Part of a small language model's weights: 11 layers.
MLP neurons of a small language model. Each row is named by its layer, matrix (up: input weights) and neuron, and shows model dimensions 64-191. Each number is 128 + 32 x the weight over its row's rms, rounded and kept within 0 to 255. Numbers have three digits each.
After each neuron's rows, "fires in" lists the words (lower case) most often at its 100 highest values on Wikipedia text that the model never trained on. A number after a token or word is its count.

L5.up373:135103115109140096062176097160134124112080118189099154057174160107154147156154144158115130102146139081084103085169111095115073114190108135149093075093149164136103102165228068095136120158120111093138096119123055129159140057154179105133148117110065063118100156122116123078097117080105171093173158099180109132091106174084155104102152150155109192175119155157124143152113113168140099120128
fires in: "in" 23, "on" 14, "of" 8, "to" 7

L5.up111:142114174103061118087130122169058127141115151120101171108156157184139134122172173140111120183120147151124117129142120145122186142152124169050140157129103146081106134171113108105094115141093119143200135136117122051141101139126136117146153147134122146123095121166111161209126113118129127113157088155192118087075092138093087133131068089128135080129145125051128170117093157150135088117126
fires in: "and" 38, "was" 10, "then" 6, "also" 5, "newly" 4

L6.up542:147103157083144179133106132110164127180108126145175143080144106096129134105124154167108146174132125165128145168135159090094148116097125140116071125136151130110153169118042126112123132139201202147115119106085153128168204042176120105120063112089143147163122126113146049112106128138111137130164094070085100091148103108145121122183174132089128133090186112113138081149198090101108070115123
fires in: "in" 34, "as" 16, "like" 7, "after" 6, "because" 4

L5.up798:106159061210084055177144113133127118123133123089151126110136153138101068108096173126109137162165106120152121134048076099134093115154105110077161193172116094127121098126114166133148096127118116127151176110111160197141052097127112148143174179131113105161131162092127129144149154115161092118095120137163134164108132111146124147177109052171086130141143164141126128068179075114162192092120
fires in: "that" 25, "any" 11, "some" 8, "the" 7, "both" 6, "an" 6

L3.up235:139187147120113122129110104114003096156135142138057131141148113137116156133142164147104088087149100127142112118129120103138125126115118115151166137087106094153151123125199059067098172145127121101147190100167139124091106110107204121116091129181107160154158144162097114115127105101105105129150100148120129123131147153120180157165145116151179141122117109145142143100102133119129124183064
fires in: "of" 39, "that" 10, "this" 6, "synonyms" 5, "population" 4

L3.up853:115129182144100105173142164118123100163143198127121163143182100096130139142095100154143150116167112140110147091148154139126118169172111143137161204155072121095076141123126158130079097089122137092147149124113095051180094075195117140144119113158141063152085152110150152134063180117043069177155116123069114143108119169108112166096187133119127100133166126114085113101119164094210170078123
fires in: "can" 19, "to" 14, "would" 13, "could" 11, "will" 10, "may" 9

L4.up141:115200152104133116105066069148127081154105094122155155094141170171187096105113133075185090148117157137094145107116128095152128103107133046086136133148119170114099068144136224126107050149185181119139130105140185157175116073091108139129178099133136121074117125139154130055145086152138132127114118175171143155045140081119122115134149114147122158081085129097104155127173164163143176076098
fires in: "the" 85

L4.up196:155150115146213088107135123118159092145126190130189169051104156133126115154095128116125129150128112120114123141144201118078149085121145113168118180157117130138122146144094105120169145058063176134115105133196108097188167168097158126165156108149134095096151097100168129045114088112131128117158147104103140081161069130090208119115144114071083118172123119131115195171153158116082099098141
fires in: "of" 61, "royal" 8, "traditional" 4, "from" 4

L4.up523:165137176128113129094104143095154127138115145114131117078119119139126108121147090138116127132129208174118150174118093080173101170166215128117162100110136174141201065105125133133120159057130097123002112156093139100088152157137144104158161102119103105178148051108115201114102146129100131070119105132124095167091148076058134126123117100139129166157117174138159150174113089178078131154084
fires in: "of" 88

L6.up707:110084141148126157125138096104137165141210140116086093120143141107050121177197129130140138145096134102115113119117147140088164133042109121120131140126115077107173151104093075134157149167142128147087164098082127189129183128129129102100110116132077096103136148134129151100128128107109102064197190169137096132120118133095160107094139144196118140149091171135131143119174114167123170088116
fires in: "of" 22, "with" 19, "said" 8, "a" 4

L5.up541:133143118125093115091141134126109069057083144101138115062145119088123159164129145087160170094159126106118107136127093174164139102069158123101145097087039160184094066095097153092148115119119138147081164112134141079127109098093112078195125173177140124152153120103102124081088134142108182119102148130147138127113137091130176140193146080157065129143159168134135114100155100134176172149128
fires in: "on" 21, "that" 12, "in" 11, "s" 10, "one" 9, "for" 7

L4.up355:148201114172141039103128121134124129115114105137112115113130139192146152114150131104152209147167161149164137132141050136144168160117150134113169118159084170133106098142092154136133147127136101144141158135166098147133132167158099092101115107079134104124128159128181136105105168149104160095166122169164098069099108111150188137092123221146100170054087118141109138161116094104192122178146
fires in: "the" 76, "a" 18, "an" 4

L5.up183:153101097131123131116116125145067202130109154141112185101148100148113139097176072107089155172113140077108126166124181164146118165158193082158150170131145106111166118140119065154135029140078120135125113141112114094145064110144160148141143138147137142103101155132138151098114093068153123071133121144127082112117117125145102128130073175159086140107129156149108128155065081160104120136122
fires in: "has" 28, "had" 17, "also" 10, "and" 8, "having" 7, "on" 4

L5.up345:141118114116145093186140032105113149140122121164127131141132183077098105136138157109138115128142141080096054089127144118108111158106166122147112126115119157151118108135123060114124123198074113118098163155083116143167131140132095105121140149143105098112166122123169094145106186153088159171119118154175094112154150096127054148084116106167083136158098176135100144125168121107104138123147
fires in: "with" 26, "more" 11, "of" 5, "taking" 5, "features" 4

L3.up246:119127149127087105142082067124111162177150166154071069119141033167088145129146128122134081142122191093142113137102167132118063094134138140126184115193142138152135111081111075102101078122136136181114134152164139111167161123144104115122114154099094141122138125126128118172185162138133078130135131093125137114077137143145037061133122175189157127154221182114170092098122077168106099142168
fires in: "also" 26, "now" 12, "then" 7, "currently" 5, "additionally" 5, "and" 4

L3.up289:120133119189115120123125196114162163146128122115061179163121106107099094108134123129116081146128147140146117126114162180132090126118137147095127080136122164176115142100144131098115165093160131095085098099079079102108156153145114081189144085131095133133122108162119185119113093110059094102138150130124108162113120171131159078100152125151115142067112147159166185108071094101069158068117
fires in: "first" 39, "second" 8, "only" 7, "application" 4, "corresponding" 4, "1970s" 4

L3.up217:097060140134145145157109094075108123079135060066127191144121055166090120095146145115152183102071112158139084148133077097161070113137139119100137188197072103159185084151070153108121154083146165094148188105108183125118130114065131098100221109168130197078188085121126122115166157147127110105238160155134101165135145150119079099082169136146154118085146164149136146141110062076174081069097
fires in: "of" 16, "among" 14, "history" 11, "the" 11, "restaurant" 8, "were" 5

L4.up778:129150150071098121103121165114159172122172126103101195113080154109104143176214161101158105163146187131094123160112142135150165111129105139111168129111148093053170064160149177105180110121187137079094184109159149192117107145135166151107078098155114077114099139123056125112167151096100092032094122087146100109119134174108187054111176078127105156056190139147173126152167115124143133103080
fires in: "of" 32, "in" 10, "held" 6, "received" 5, "founded" 4

L6.up440:106110089150108116066096105165104129186131079102128163121139163144151182127163095128131097171086129162114142115114141115168115153091189108141126105132128131126080110081137180163099118122133092136098113110141149193149191111140113153055137155126122097142106182152138149129137107153134071120124125123111130130134093142088105112140089125129237157087115076159149114090104120150204064130131
fires in: "he" 41, "and" 23, "league" 6

L3.up233:138096168119154125125107100171207127125106092094084171086107099139160142163119181190109139117132156085128135101138059102109120109177157117127144138169172087120160094170144135086151157110147164124130120188174134102110125128060164128151118107121131119115123156114096125107124150081139174058129151155182105140095143095113073156136105145126130143102104144190122153119059133168102159109177
fires in: "had" 15, "s" 10, "english" 9, "its" 9, "script" 7

L5.up122:156087208144133137080150103167140165069139104110160121114102115146138084060144135186096152083122178128089152096149185112161159128168151101123091140101062155160174141174149107129161138083093116133181127112112128104188151121108157086148151143171095154137056064138095147142135128097112115160113117110091120127114113176112091142082136140118067143159139148094142128118142143173130131114093
fires in: "of" 48, "on" 11, "only" 5, "light" 4, "running" 4

L4.up954:104095170128116096133137078170139109177107045103085137154150159146143122082138094136121108145103147118094164176110139126171150190159117132162117098091096203146092077142130132144160129100110190068119097155192111070122114110092140148116090130090197066145094131140133160168097112085077194121154119134187110126141178090111166109158160097119066129185169099167224181121131120195151071151152
fires in: "of" 21, "near" 12, "in" 11, "festival" 6, "from" 5, "left" 4

L6.up954:231184122157132084165103116138109075117126127178133123154124156165161181116138120135165083101151164160092155117104157129156115136139087104127131142153087179172131159123140104158133159098140158094073148107120127178128163179123147072120200129132106148155130102095150106108136114075078123141111095125150120099162102052051173138119180124152131150112122067119112123127112144174165160130127
fires in: "of" 31, "the" 22, "different" 5

L3.up227:106202157117103130133105161148127108131105094077139135087104105100178129184086129175106116123121087107190159128082071155138103121168156163154121104181146121090089164146132067132075151083140165149148123081143097079115111112126141140157103125078084084142059157174122133145108158122101143048082141100086091107094159097139116123065150135154133148037088173111117152104179098173181136127098
fires in: "to" 66, "help" 5, "helped" 5, "cannot" 5, "will" 5

L6.up380:076172118146133119096138160125092144089167102155163136116104097126107107120141125151121084132125144148166101109136135142087134136156079121155138130120152113113210159141100166140169153157110111115173178140115125093161145168112104136168145150147122116130131098103133191075096109175146096175123098126148083144105099072165190132091086144119069157134147076163119093137151117109072133114187
fires in: "years" 27, "year" 9, "days" 9, "of" 5, "in" 5

L5.up528:170137153159115099091098115151131131113071081096136075084122186123147104124150122119096163116111108116168172135139098138131096153164201131162117170162127124146081081141101098196159152140137122137168118141106123131156140132115102129136079183104146100093099112072135130129140054156117142094144109175120089182163118125137103146141137113141089158134143167025111152137130161075132167131091
fires in: "of" 27, "on" 11, "s" 10, "and" 8, "for" 5

L4.up134:140152131132122154089102068109128133128110106146132148135101185145114121126088147145120099094129139109121105158102153120151051137138109087178180153124129160154180071052049089117095115147087185137168115171153096132136118137160110112121166148136110118152088161139211103104136103191105182103185161184150134155109147124102172118133095134145150076101128081093139164136132156128167080147125
fires in: "a" 44, "original" 15, "institute" 8

L5.up20:165112119068159216094124099059145175170160150153097090111177149094125129112217059106133134102164130071200080101105151127080099147161148199124112151081079087089083123106120081137041136100141137170106106122143128084203127110092101098117100131167113115064128175181138178130086113160118121078115106140156129157138048098095124088115125134137110145123123122122168197100102137097194179148142
fires in: "to" 50, "with" 10, "of" 4

L6.up626:117151077131147134166158098189130154117152138112085132139130145119129117145161098105095100154184176114129125123114136121142182120119096119095140195104154113064126157144129059092149131101093074124149110165147052106211052103162186118116143121173112078094130171122137184101106171086135164134087159077106108104125106104133095101160147111135114170139095135142131116174134114084147131055102
fires in: "would" 19, "had" 19, "was" 11, "did" 5, "could" 4

L4.up250:160176108152086136105137114114204127117130121065107152134099119150124173121134114111121107136165151063151148138109106145141206178101139101119098114103196142145124119131097131155146119207158111138155193132146153132089137134131131141183157174110117114134099096178154088112126139141134135119125155154119118096178125144156154111154160106121083167128122204114163144120101084112163143141120
fires in: "under" 32, "of" 5, "as" 5, "on" 4, "s" 4

L3.up921:122099057117125145089059101148108090080161095140145157059145111109130178055125116135139095108144119134152117070081082166153118067163113102108122122116125112196135114131051132109130126128156150110118144141181156116168151155069132129086134085100115097122169082144163132134109162102123178162120101141159128163117148150191190135120169147096106140140149177164129100097149165091175110123158
fires in: "their" 15, "s" 13, "any" 11, "said" 10, "its" 9

L4.up537:130228127145065127089192084133119197091162139134127123146114114142130118050179146148085129174149180108144179188134074161156168117157131101137154107092075150148094149146082148159120084092131121102135138182187150117108119110098118125129170110169165171108165055165126124078157134178074114099127135106141124081162125117176183203109154112115141081126089107125119088115132112143118131109098
fires in: "was" 17, "is" 17, "personal" 7, "considered" 5, "person" 4

L4.up946:104090164107102110113108063152059134083100099173102143077159089156127136102104142141187116110075102092102116130105131164171096133119097140100142085133125135120061115116106155120127136111113127152113187100166118168125146139131114093088179109167090085171142109125128199091185146139131182109155137161165184105131088097163124158124135205148127133134074157126159124098064133092100152190138
fires in: "the" 68, "s" 15, "its" 14

L3.up671:158139131153123140142040166154113151132167111066124105145146178114155110136111100095131129146104172104136119149092117163127142039143099141100191101159075109116108167128173164130108166145119113084158196134093072093098147153132213103111158150144143135108124131232084136116161136098121154130159142078152136113154138132163173157171051141120127136138065156135120175141098112122067076121138
fires in: "first" 40, "review" 6, "reviews" 5, "only" 5

L4.up741:144120134118126085075089123177126083135100080109106104143145107136153125145079160100155123103140160122167122113117115157180128174199138151161140109130097099105149094139134167073167135126102126167213121103111138160119140102095123088139156135108151130176142129157176021076131120152143148170155087119078098123111100111117145085118088147162179104110123119114207107140169102131117161151154
fires in: "of" 51, "to" 8, "while" 7, "his" 4

L6.up812:167127151109080078089103091101178154122144160076124120072138142152096150081170143100145075164084119132090125150106126143139156134126165058106148180101151151059128097109143148148134128114129134093203090153164134171113113159125081115137095151118142061130083115075175103139105178146099128130123159127113114150079124097073189137149153164093173160082128216128151139101186161092118145125102
fires in: "on" 18, "from" 15, "of" 8, "in" 6, "representatives" 4

L4.up583:111147171115148152086116118154133117120150113123111093137066180145121104133103133071134117154161163133164126126111107149124101130124090047148167087131159102152150111138158103155123168072107104099142086156186079080189190136077181155129136178173173067153108117118197116099098130056138097097141106152111101117186095131104180171139135132131089140140136135146185108111157154109150117154131
fires in: "of" 53, "in" 34

L5.up656:101126118140170133074197133140116101082217153148078139114164112099130160190116157097113167107157126089202131114112097157135115120091198136120128103143103094116152113166107139126152079113103186135142146142088091100108097152109146138141179169125151073139104110124095066155071164117144108126135127140113141160136130093034101079143156097112099181148149149163119122131153165130091116119171
fires in: "in" 35, "after" 26, "for" 15

L5.up433:141136109164134076118100080151125155101177136179115069123142118097165118121126169169122105175158173135143170092076170131149108111126044173137143116108142131137083206129103121091103145184151117075149132087098078073163144115136104117146110107109120109137171179154163093186110155121134135152113097137157160087166078125173110158136149124124153116139163122100199148111137149052128123101112
fires in: "was" 16, "began" 10, "worked" 7, "started" 6, "won" 6, "did" 5

L5.up52:141175175080080142127143068036112095122117145127138167162086138174092087134173109103153150066111143145122134146096123152087145121130101117117175105154139161137133125073144148194101080152134178176176143101104113148114169132133119093114120085100148083145085096134151158135146109161074079148177140119095078100120058189131142121123163185148158157087103082085143113144171186127131114108162
fires in: "and" 43, "committee" 7, "initiative" 4

L3.up526:153116118144163120135146109104093164119197195131092151126088142125145211111180186102091098120139132079087131095076162190134161131155143103125166160110095100097154086085107124150122099163129160150126144189134174136170192070114095139185117100115107135069109125131112103159111142162081145106129107098159143147152091053163124092104130126143095096145135133118197110152126138140102101168083
fires in: "which" 49, "such" 15, "have" 7, "these" 5, "riggs" 4

L5.up724:068080073168134196126154152142120153153101181071130196141130083134055151139150108060096127124105130084108060134096094144135129108159107128130137144145159139114114178077122078170095153089119060113112137158121167145169139127146130132188173155061132138142130196129078155120132146107107136131140107079116135139119118112114141120174061118166188185149100130129148112142125146104130130139084
fires in: "and" 53, "game" 6

L3.up618:158096149162032118141152165131118098128114150094090136121148091139123119120161155129177088157179106122128136116157122170097158175169158108092143121123086128067081132136162109091108186098160156174104115115090160098055139146080083116126194151147099086166139110136083124112158118157154088143083094158119146112036134132157140060162168149123138149124150118121129156092091098155138136164091
fires in: "this" 18, "best" 13, "another" 10, "only" 8, "first" 7, "final" 6

L6.up118:112154135116084143111076131146127180039139118140135144104192152093162126082090140100118101112131104130154116085101091094161161069096152142108134104142182147115179088130121153156085131087106116129124095089172128133182121117143151154055112145137113062157147109174115110154096056159126183117148115134148075111115129094128174213187127127122089169120174114143098093107114069145061130122122
fires in: "to" 22, "as" 15, "on" 10, "following" 10, "make" 4, "with" 4

L6.up426:120137146187152126155122122135105111087202105090083173094152122147157096094113142120077147105172130129098176144080053104146101157110071091138115145051096148155099119126115140124119093133108102164096162154094170146198188111113142124139166157094106108092119098105078113150088152122153229084211115166185092139141145186101128132120144037119172092121078127093118155096100143079174091156156
fires in: "a" 34, "an" 7, "more" 6, "much" 5, "too" 5, "no" 5

L6.up69:100181113059103100108149102196125188097137157152150164167071176181116176101162090156124133134181130126154116114143107099133125107104159123117168108172084082088132136069177112132115057128111188131120147157104163055182104141110128153114101131127160122112159110173195114091047170093107184103097138130142151092106098115111146130087122112176126157123112092105144127118118181184171182135144
fires in: "was" 27, "video" 10, "would" 6, "via" 5, "is" 5, "the" 5

L6.up517:153124142068166102099162124160152087098079077147123137137126101118116119172167160154117094097106130059170063109138124143086146124159131122198168115150151090089162085150090111135151133128092127137147154083121118119102150064088113113210169119135168128085101115141177091032088102127119110090144143145138115116175058076118183175132107197191103134125114149162148144122167066106095129069151
fires in: "of" 29, "through" 7, "in" 7, "to" 6, "architecture" 4

L5.up130:159161193095120112111111124113114096136131169188166144135130117141075140086169096128130170150151122066124153133120160094122104107090175103144134108113136151187113108111114140100150117114067184180119136095054150094106156110067134122137136191132107107111152093101070091153123103144141133071196076122122136228188162135108092188106093142158130129159073123115101118154075106126161175114131
fires in: "from" 14, "on" 12, "of" 11, "as" 7, "by" 4, "for" 4

L6.up972:171110153130152130179080146104171101140174129116130043084069179100105079133167144080162182175130124082158094061135102156180060107122158157163158139162161197131100099129104088140161133074153157133181105106117094146174117123146073133119140121093142106127084136132114118085046161144135112129078157123175144100157089091123084145137149180099045157144154104137106135127139130146152134148131
fires in: "of" 17, "in" 11, "at" 11, "000" 10, "on" 8, "to" 7

L5.up444:084079127097087100142103123132102152155175103155144187171171089063135133135144100146083141157176083107138198108116161172113194110140127081141159164138065146131081128126187142154070118070099156113125128102089151122114148165165150148132172206125158141108106096129168105184110121137091193074142093165111069155164146131137071109133150151153082129092136167149122151114147115143141117120087
fires in: "to" 63, "top" 7, "town" 6, "and" 4

L3.up821:140095157094121136128128104070161125128141137140143097109150119110124130182121151111107106147095126112046055069079143028133123107131155125124145121139135150149120120120098143203125133109175110126125139135138097073131181119164139147109146200104151138148129110128063134082116106083088211118158166143123104109150083127162207154137121116087135105096176099117082089169108143110150137119095
fires in: "in" 13, "to" 10, "for" 9, "into" 8, "by" 7, "during" 5

L6.up519:140079195067127138134114119064069148139114148084141161164164109171115070137157167152146118182125114136109153112060122152138091075123178172154142106107134134130149205099096148088139151166102120123061126123117086154090193133074144088206108135163136126177143055118139054159108069102094130140136139124161108108146034149093109117119076118065123065144074144141145153174129060146127149127167
fires in: "in" 20, "among" 13, "during" 10, "by" 8, "after" 7, "of" 5

L4.up531:180135200167118128138066147086193143137142155061123108171125105145136106165116097153070078142159141130144103107146113124096140122109183105126085123136150118123119195098113120083076125138082199169167151080071181111106119192128178126146074170116116107147102140130115122107159130103099142120099163133127094138139127090158081141153112159058180129121119151073098190080179121125162162154122
fires in: "not" 17, "to" 17, "will" 15, "must" 5, "cannot" 5, "william" 5

L3.up53:136103188140112167121147108169171130085133153078128107145163123148139171101133106162063139097186120118106133126143068075163109119131120082159150133116131151120213148151105162146123186170149134135179140110092132138087154149138068136157170087122110160148139134110139135092154172149190156099113132099087103021129109141097128104168143137186159122146133128113138142142103065102146099085145
fires in: "after" 26, "died" 14, "until" 11, "under" 9, "of" 8, "august" 6

L3.up969:108108156170174098129114210172135161129103090173172123114116078149072127122146143158133128091115157159160068148134106151146137080178090077095159134149129010109142098106114127150147174119152128081107113163132125121152106140136097096109157119084151065145127195122125128074163148111123116122095111146060079142093148112178091148091111082123172129101157150109147122191168107053144151119131
fires in: "year" 16, "years" 12, "february" 12, "before" 10, "days" 7, "months" 4

L3.up43:097121135115142082129166180151135165125135176032141121100186167198121184108142168089100098107156132131124170083100112139188112135121224149156165071048146164100211134144181132140142110133123077114121138108159141103174099116138071134096118148152133160095124101112107075109089122110116123110159105089151136096081068151115184063220119110199132087155162116140142137150166122125148161169080
fires in: "on" 25, "during" 18, "at" 12, "following" 7, "after" 7, "in" 6

L4.up311:117143177124132105135137137174140119187103098179123059103069094169156102151122148106140156197128182179087160196090128157151153091144074136112125121065107084111118088174171147189115138088057103099148191087129103079146142164082125106077119170172122066150102131133128170141112139139111160117103135057142123153148089094104140081130147125170126157104150149132118131151134116107109085162128
fires in: "in" 44, "at" 8, "from" 8, "interest" 4

L5.up980:204136114111087068138114140153207165151064126122120143084127144107105090164123116113117101067140145178138117112025082094081097169138170156137122126125143105135131120131103142125177060123094148109092132160157209090149090134145182166132122156127127125089170165113182024121092147141137140109132169124136129155106075147152142142163180144131078119135117125121156158086120125130112219118131
fires in: "not" 18, "votes" 11, "under" 7, "can" 7, "also" 6, "on" 5

L5.up379:091137139110140134124127115083133093137130141085166207161130120110126120156154046166131106127097125154067159149130100154137127126144182126087137163121105107154090102128155127203050097121094192077121168119188172111203192132059123096126107113124076110169140132121138084161074129108110117096151100101174105156095077096125092088126098175139128179109123120155072110144161109151171121123114
fires in: "and" 49, "have" 14, "had" 10, "for" 9, "having" 7

L6.up149:131138165178120142124121169060119126160093114169204134129121085106166105097131117128113166109157106137157127086126064152190101145148206170136143151141141203071139081106076100114170115105081105118116101095105175147176180083102075195121138122132117140136184105121106107088134170066134156104113155110108100195079086107123132128097194087122062167114123150131132166136125109132154091184067
fires in: "and" 17, "or" 15, "michigan" 6, "original" 6, "michael" 5, "originally" 4

L5.up750:171138149197155139101195087088082098185108140103112084086117104166137120077144120123171189110139075113177140074080124102151099096113153139125167152132125159141099096120148132175169093147156213120122181110195175092087170109120168044136176114087048160131161135173105123145133131104147112120154078120086144098143088118118162092120109132180099133166071159069147164148198108128121134092137
fires in: "and" 44, "that" 11, "which" 10, "of" 6, "for" 4, "many" 4

L6.up582:163145066093141181102093169104102143152156140091095148133163122135123165085113122104179159155159132099108135208119113122146097115092163133137179089133141125136140144130104183078105195185153139130102093076164145049100161034102087116067061198127161113141102077158119098121128155119116197115120133158119129093174092119124145102108158142160141142110181155150119087159123094108154149139114
fires in: "as" 22, "at" 13, "by" 8, "from" 6, "in" 6, "while" 6

L5.up555:165153164114143112176145128127163138168131122124111098171106121126160134128215085090044184120140144155193149130139096216118184133051110183175151112118108179090025136161164094103131117109119102127141102134161142159144115083140137105118123162144133115195137173136150146132107147146055125124102108173146150152074047145086068102140147139126132100144141159115166129134125124068137133119152
fires in: "to" 39, "can" 10, "not" 8, "gradually" 4

L3.up216:147139147175094163127134108144161070149180135147127163114133112134077125173123096163135143101125108062217163125145117117088144146112134148181108120176190117114161063162150111064124133094149163178110157120072111082171121156135112132172101074096122094137148113079056117153159120113099195142127135114114103172078066093167108145157173112107145120074164142132056098123154065101165199153137
fires in: "that" 51, "help" 5, "helped" 5, "tennessee" 4, "every" 4, "to" 4

L4.up618:124127145125127141097165142078100153072154074149143054138154073150163090126197130111118098110109103129094124182118138162130107153136158063130099102149113157114093119188082088145123081159151172108142175142158147187127146116138080077149154115113175079160116127116134148144148109101187120134105201149145112130140144103223110123137143114137111155155154112083121123089117156137103115122083
fires in: "s" 36, "river" 9, "grande" 8, "omaha" 5, "coast" 5

L6.up846:167115064161068095125148176123154168190129067186131130083114148213141045160127088122147129132129149145112188161164082115138175169124133163095171129119102130098200093144099105149141133107100123133169067167154142063113168127134194119103116107172098113128128133156080145097126140138130150119180100165121160107096087101091165107151142087169134124118115061127128080074169153098163150103152
fires in: "which" 47, "band" 10

L3.up787:185149081165157126093181055167119126204100085063118156122146135195122189113130094071179141141133076139108138167121114102123101120119137115093109100146160081072092104191122099173111121136121156174144113130130152145065153133098138171113137133139154105130070122150116164107145144105146129127142122131076100091204080181123118111193093158135144108135116120112081040093108105115140131154091
fires in: "it" 23, "that" 23, "who" 16, "you" 8, "which" 6

L5.up884:155119100126106147138145110146093111097176095178055157096174155141106114089142182144142116127152160166100131148121131096126111117137122105100144159120157117140090123139090144158152092154063080129113194169134120067151077171146091162142152115094110079159093116149135161093141175139126137114193149143130164067086126099047140199093156068118117121117141151140139126070154126129190149142159
fires in: "was" 28, "became" 14, "is" 9, "being" 6, "then" 4

L3.up381:154082060083127082137110117069143157117153135118148091048172083076084151118106121094096128105133114145090167138071150138181167116167169114124179149128130071157151107201178140086170115168109165093120129057107138139180067197153123104125138164157093126152076094142125086159079105154066123131132125175123086108118133127075153122113137164125136169115139116113085075079094147114126116125152
fires in: "in" 32, "on" 23, "mid" 5, "middle" 4

L6.up94:098101107156052087123111133176146159184103121174119135121133105144111078199144170110170211082146163105161165186108094148137127132152120175102093132178143133097106104118163172183117145122167095135096110152109170116129154061117167179151069148103120167105153111120132133140100112073133117138124093120057098097164139097123138152108129169159101139162158145157101170112089129127151098136101
fires in: "and" 37, "or" 7, "family" 7, "original" 5, "economics" 4

L6.up1015:140124176190132168113184115099087113128132146083140147148115111127148132137070124107116154126119079134131135115090129154132101155121189073109132147133137096125123139163109161120077149201173146124116162143086155062156178119049163176075087164117115110168118114180137106128102163061113076082092104148124127167161110067153129123142138133169126134171128107124108135125126083081082084174085
fires in: "with" 23, "and" 17, "after" 10, "from" 7, "as" 5

L6.up602:074122159169100090112135085117149146131080078120094092129141084136106094120143154139208088138096159126104144087106098127170099147117145101122115165153127101129173107118088122136114112155106160090136126127129154199111112133169164138126171111108084124171141170088160133073147126117171129122183174154108102099153088123193130147123068155130109094164157149080130180145097135089110116168138
fires in: "of" 41, "known" 11, "all" 8, "both" 6, "the" 5, "among" 5

L4.up279:090178115080089139073109126177135109166188096102163123044088049134081158154129099100153168143160099106116111115129117104167133134128163004125114082140121165104132154151137127073156102124120120125125123196120169090154129077103161137092095124117123123121165132106056130110097146145152174104117161123091114119131143038155144108155050120163067144153105159160171105103084144095134121140173
fires in: "her" 28, "its" 19, "their" 14, "s" 12, "such" 11

L4.up261:111133156112153187132111078111106172125153112175078107069077096116124159111166128111159124154128147121109124149096127076106165186157141108146074187137157124106131130140072089161156090113092191153138141162184137141182150079144112176154066088108039112052097126133116190135128128090110160092182045172125154114112094182160103159119178196080116125162166167109138146134100121064123131124122
fires in: "of" 39, "by" 19, "and" 11, "in" 6, "with" 5

L5.up409:140125115161068140109074156120154147145126155095122132144122074127136170106164049159095136191133137118116148190157146145159174130130113142131184099173094111082120131101123094103106115109090130153162085121097082109144151102083125131129134151109146181106129143149160113144125155093100079118154118172061165206108110123078143118139107157132098170112129168120148120129074130127107152094100
fires in: "to" 45, "top" 4, "town" 4, "and" 4

L4.up505:109076196152112159102123107163156172102132121079168095174150152115116096098146116075129085079129143092127161076123091130117128138103183102083130146111148102116120169148085072209113088142115103100144139126184133060108123106131102123134119182092169113100112113091163115106065128143138136102121203126175125080117131183107132158155140117143143156169142165085122125167130094163092127147108
fires in: "by" 50, "of" 36, "as" 4

L6.up872:149171138147110100140164067132182177186136175158107137118085071146096122116122094123121100106134122164119148143138164122063232073138140104151143081116108126095154109110112093118136146136101145150173172002123150079065146150065143108111148179118084061137072125110190157090154111055119130094054177112107143132134080130125191127125156159131158078139132098096128093138123175162167146159163
fires in: "of" 31, "and" 13, "special" 7, "studied" 4

L3.up38:124156084161119170142148103107124140125132115149071110154153108160177079067153177052094149160134113098166147114131096086168140118071073137115114199143109148126106103156160151140164111110150158124145153156140118151122122145085129099191129174160099132122113144141131104148160096228158067131088064131143130175130120129170215139219159175123145100094134148110072131070111083125116140107100
fires in: "that" 23, "this" 16, "which" 7, "jewish" 6, "particularly" 5

L4.up298:189105165161145100112099113132162146090133110128170141190152144165174110097136116153143132131088137125187174169099151124200123166114109120186142134143161095186110101129105164124127167110112158087145110113109142080168082180139121055146121134145112129102083173109157120062121109099134132083102131108046079149153152063112109164142160192086082092185164147087143177108168168145119094146084
fires in: "of" 50, "institute" 8, "painted" 5

L4.up881:076188167190103122133105094094094176033107172073145136111140085138160164127128123072158073119121145111097165075150083191096087143155165125153112170130139128114162066179121103079163090168136138061126121085128153127133152081082175140199099143144204120101199090145179043110123118134103108087116113143122097128069089111118137126139185119114143131150081141164079146175180136178083157133127
fires in: "have" 26, "has" 18, "are" 11, "having" 7, "variety" 4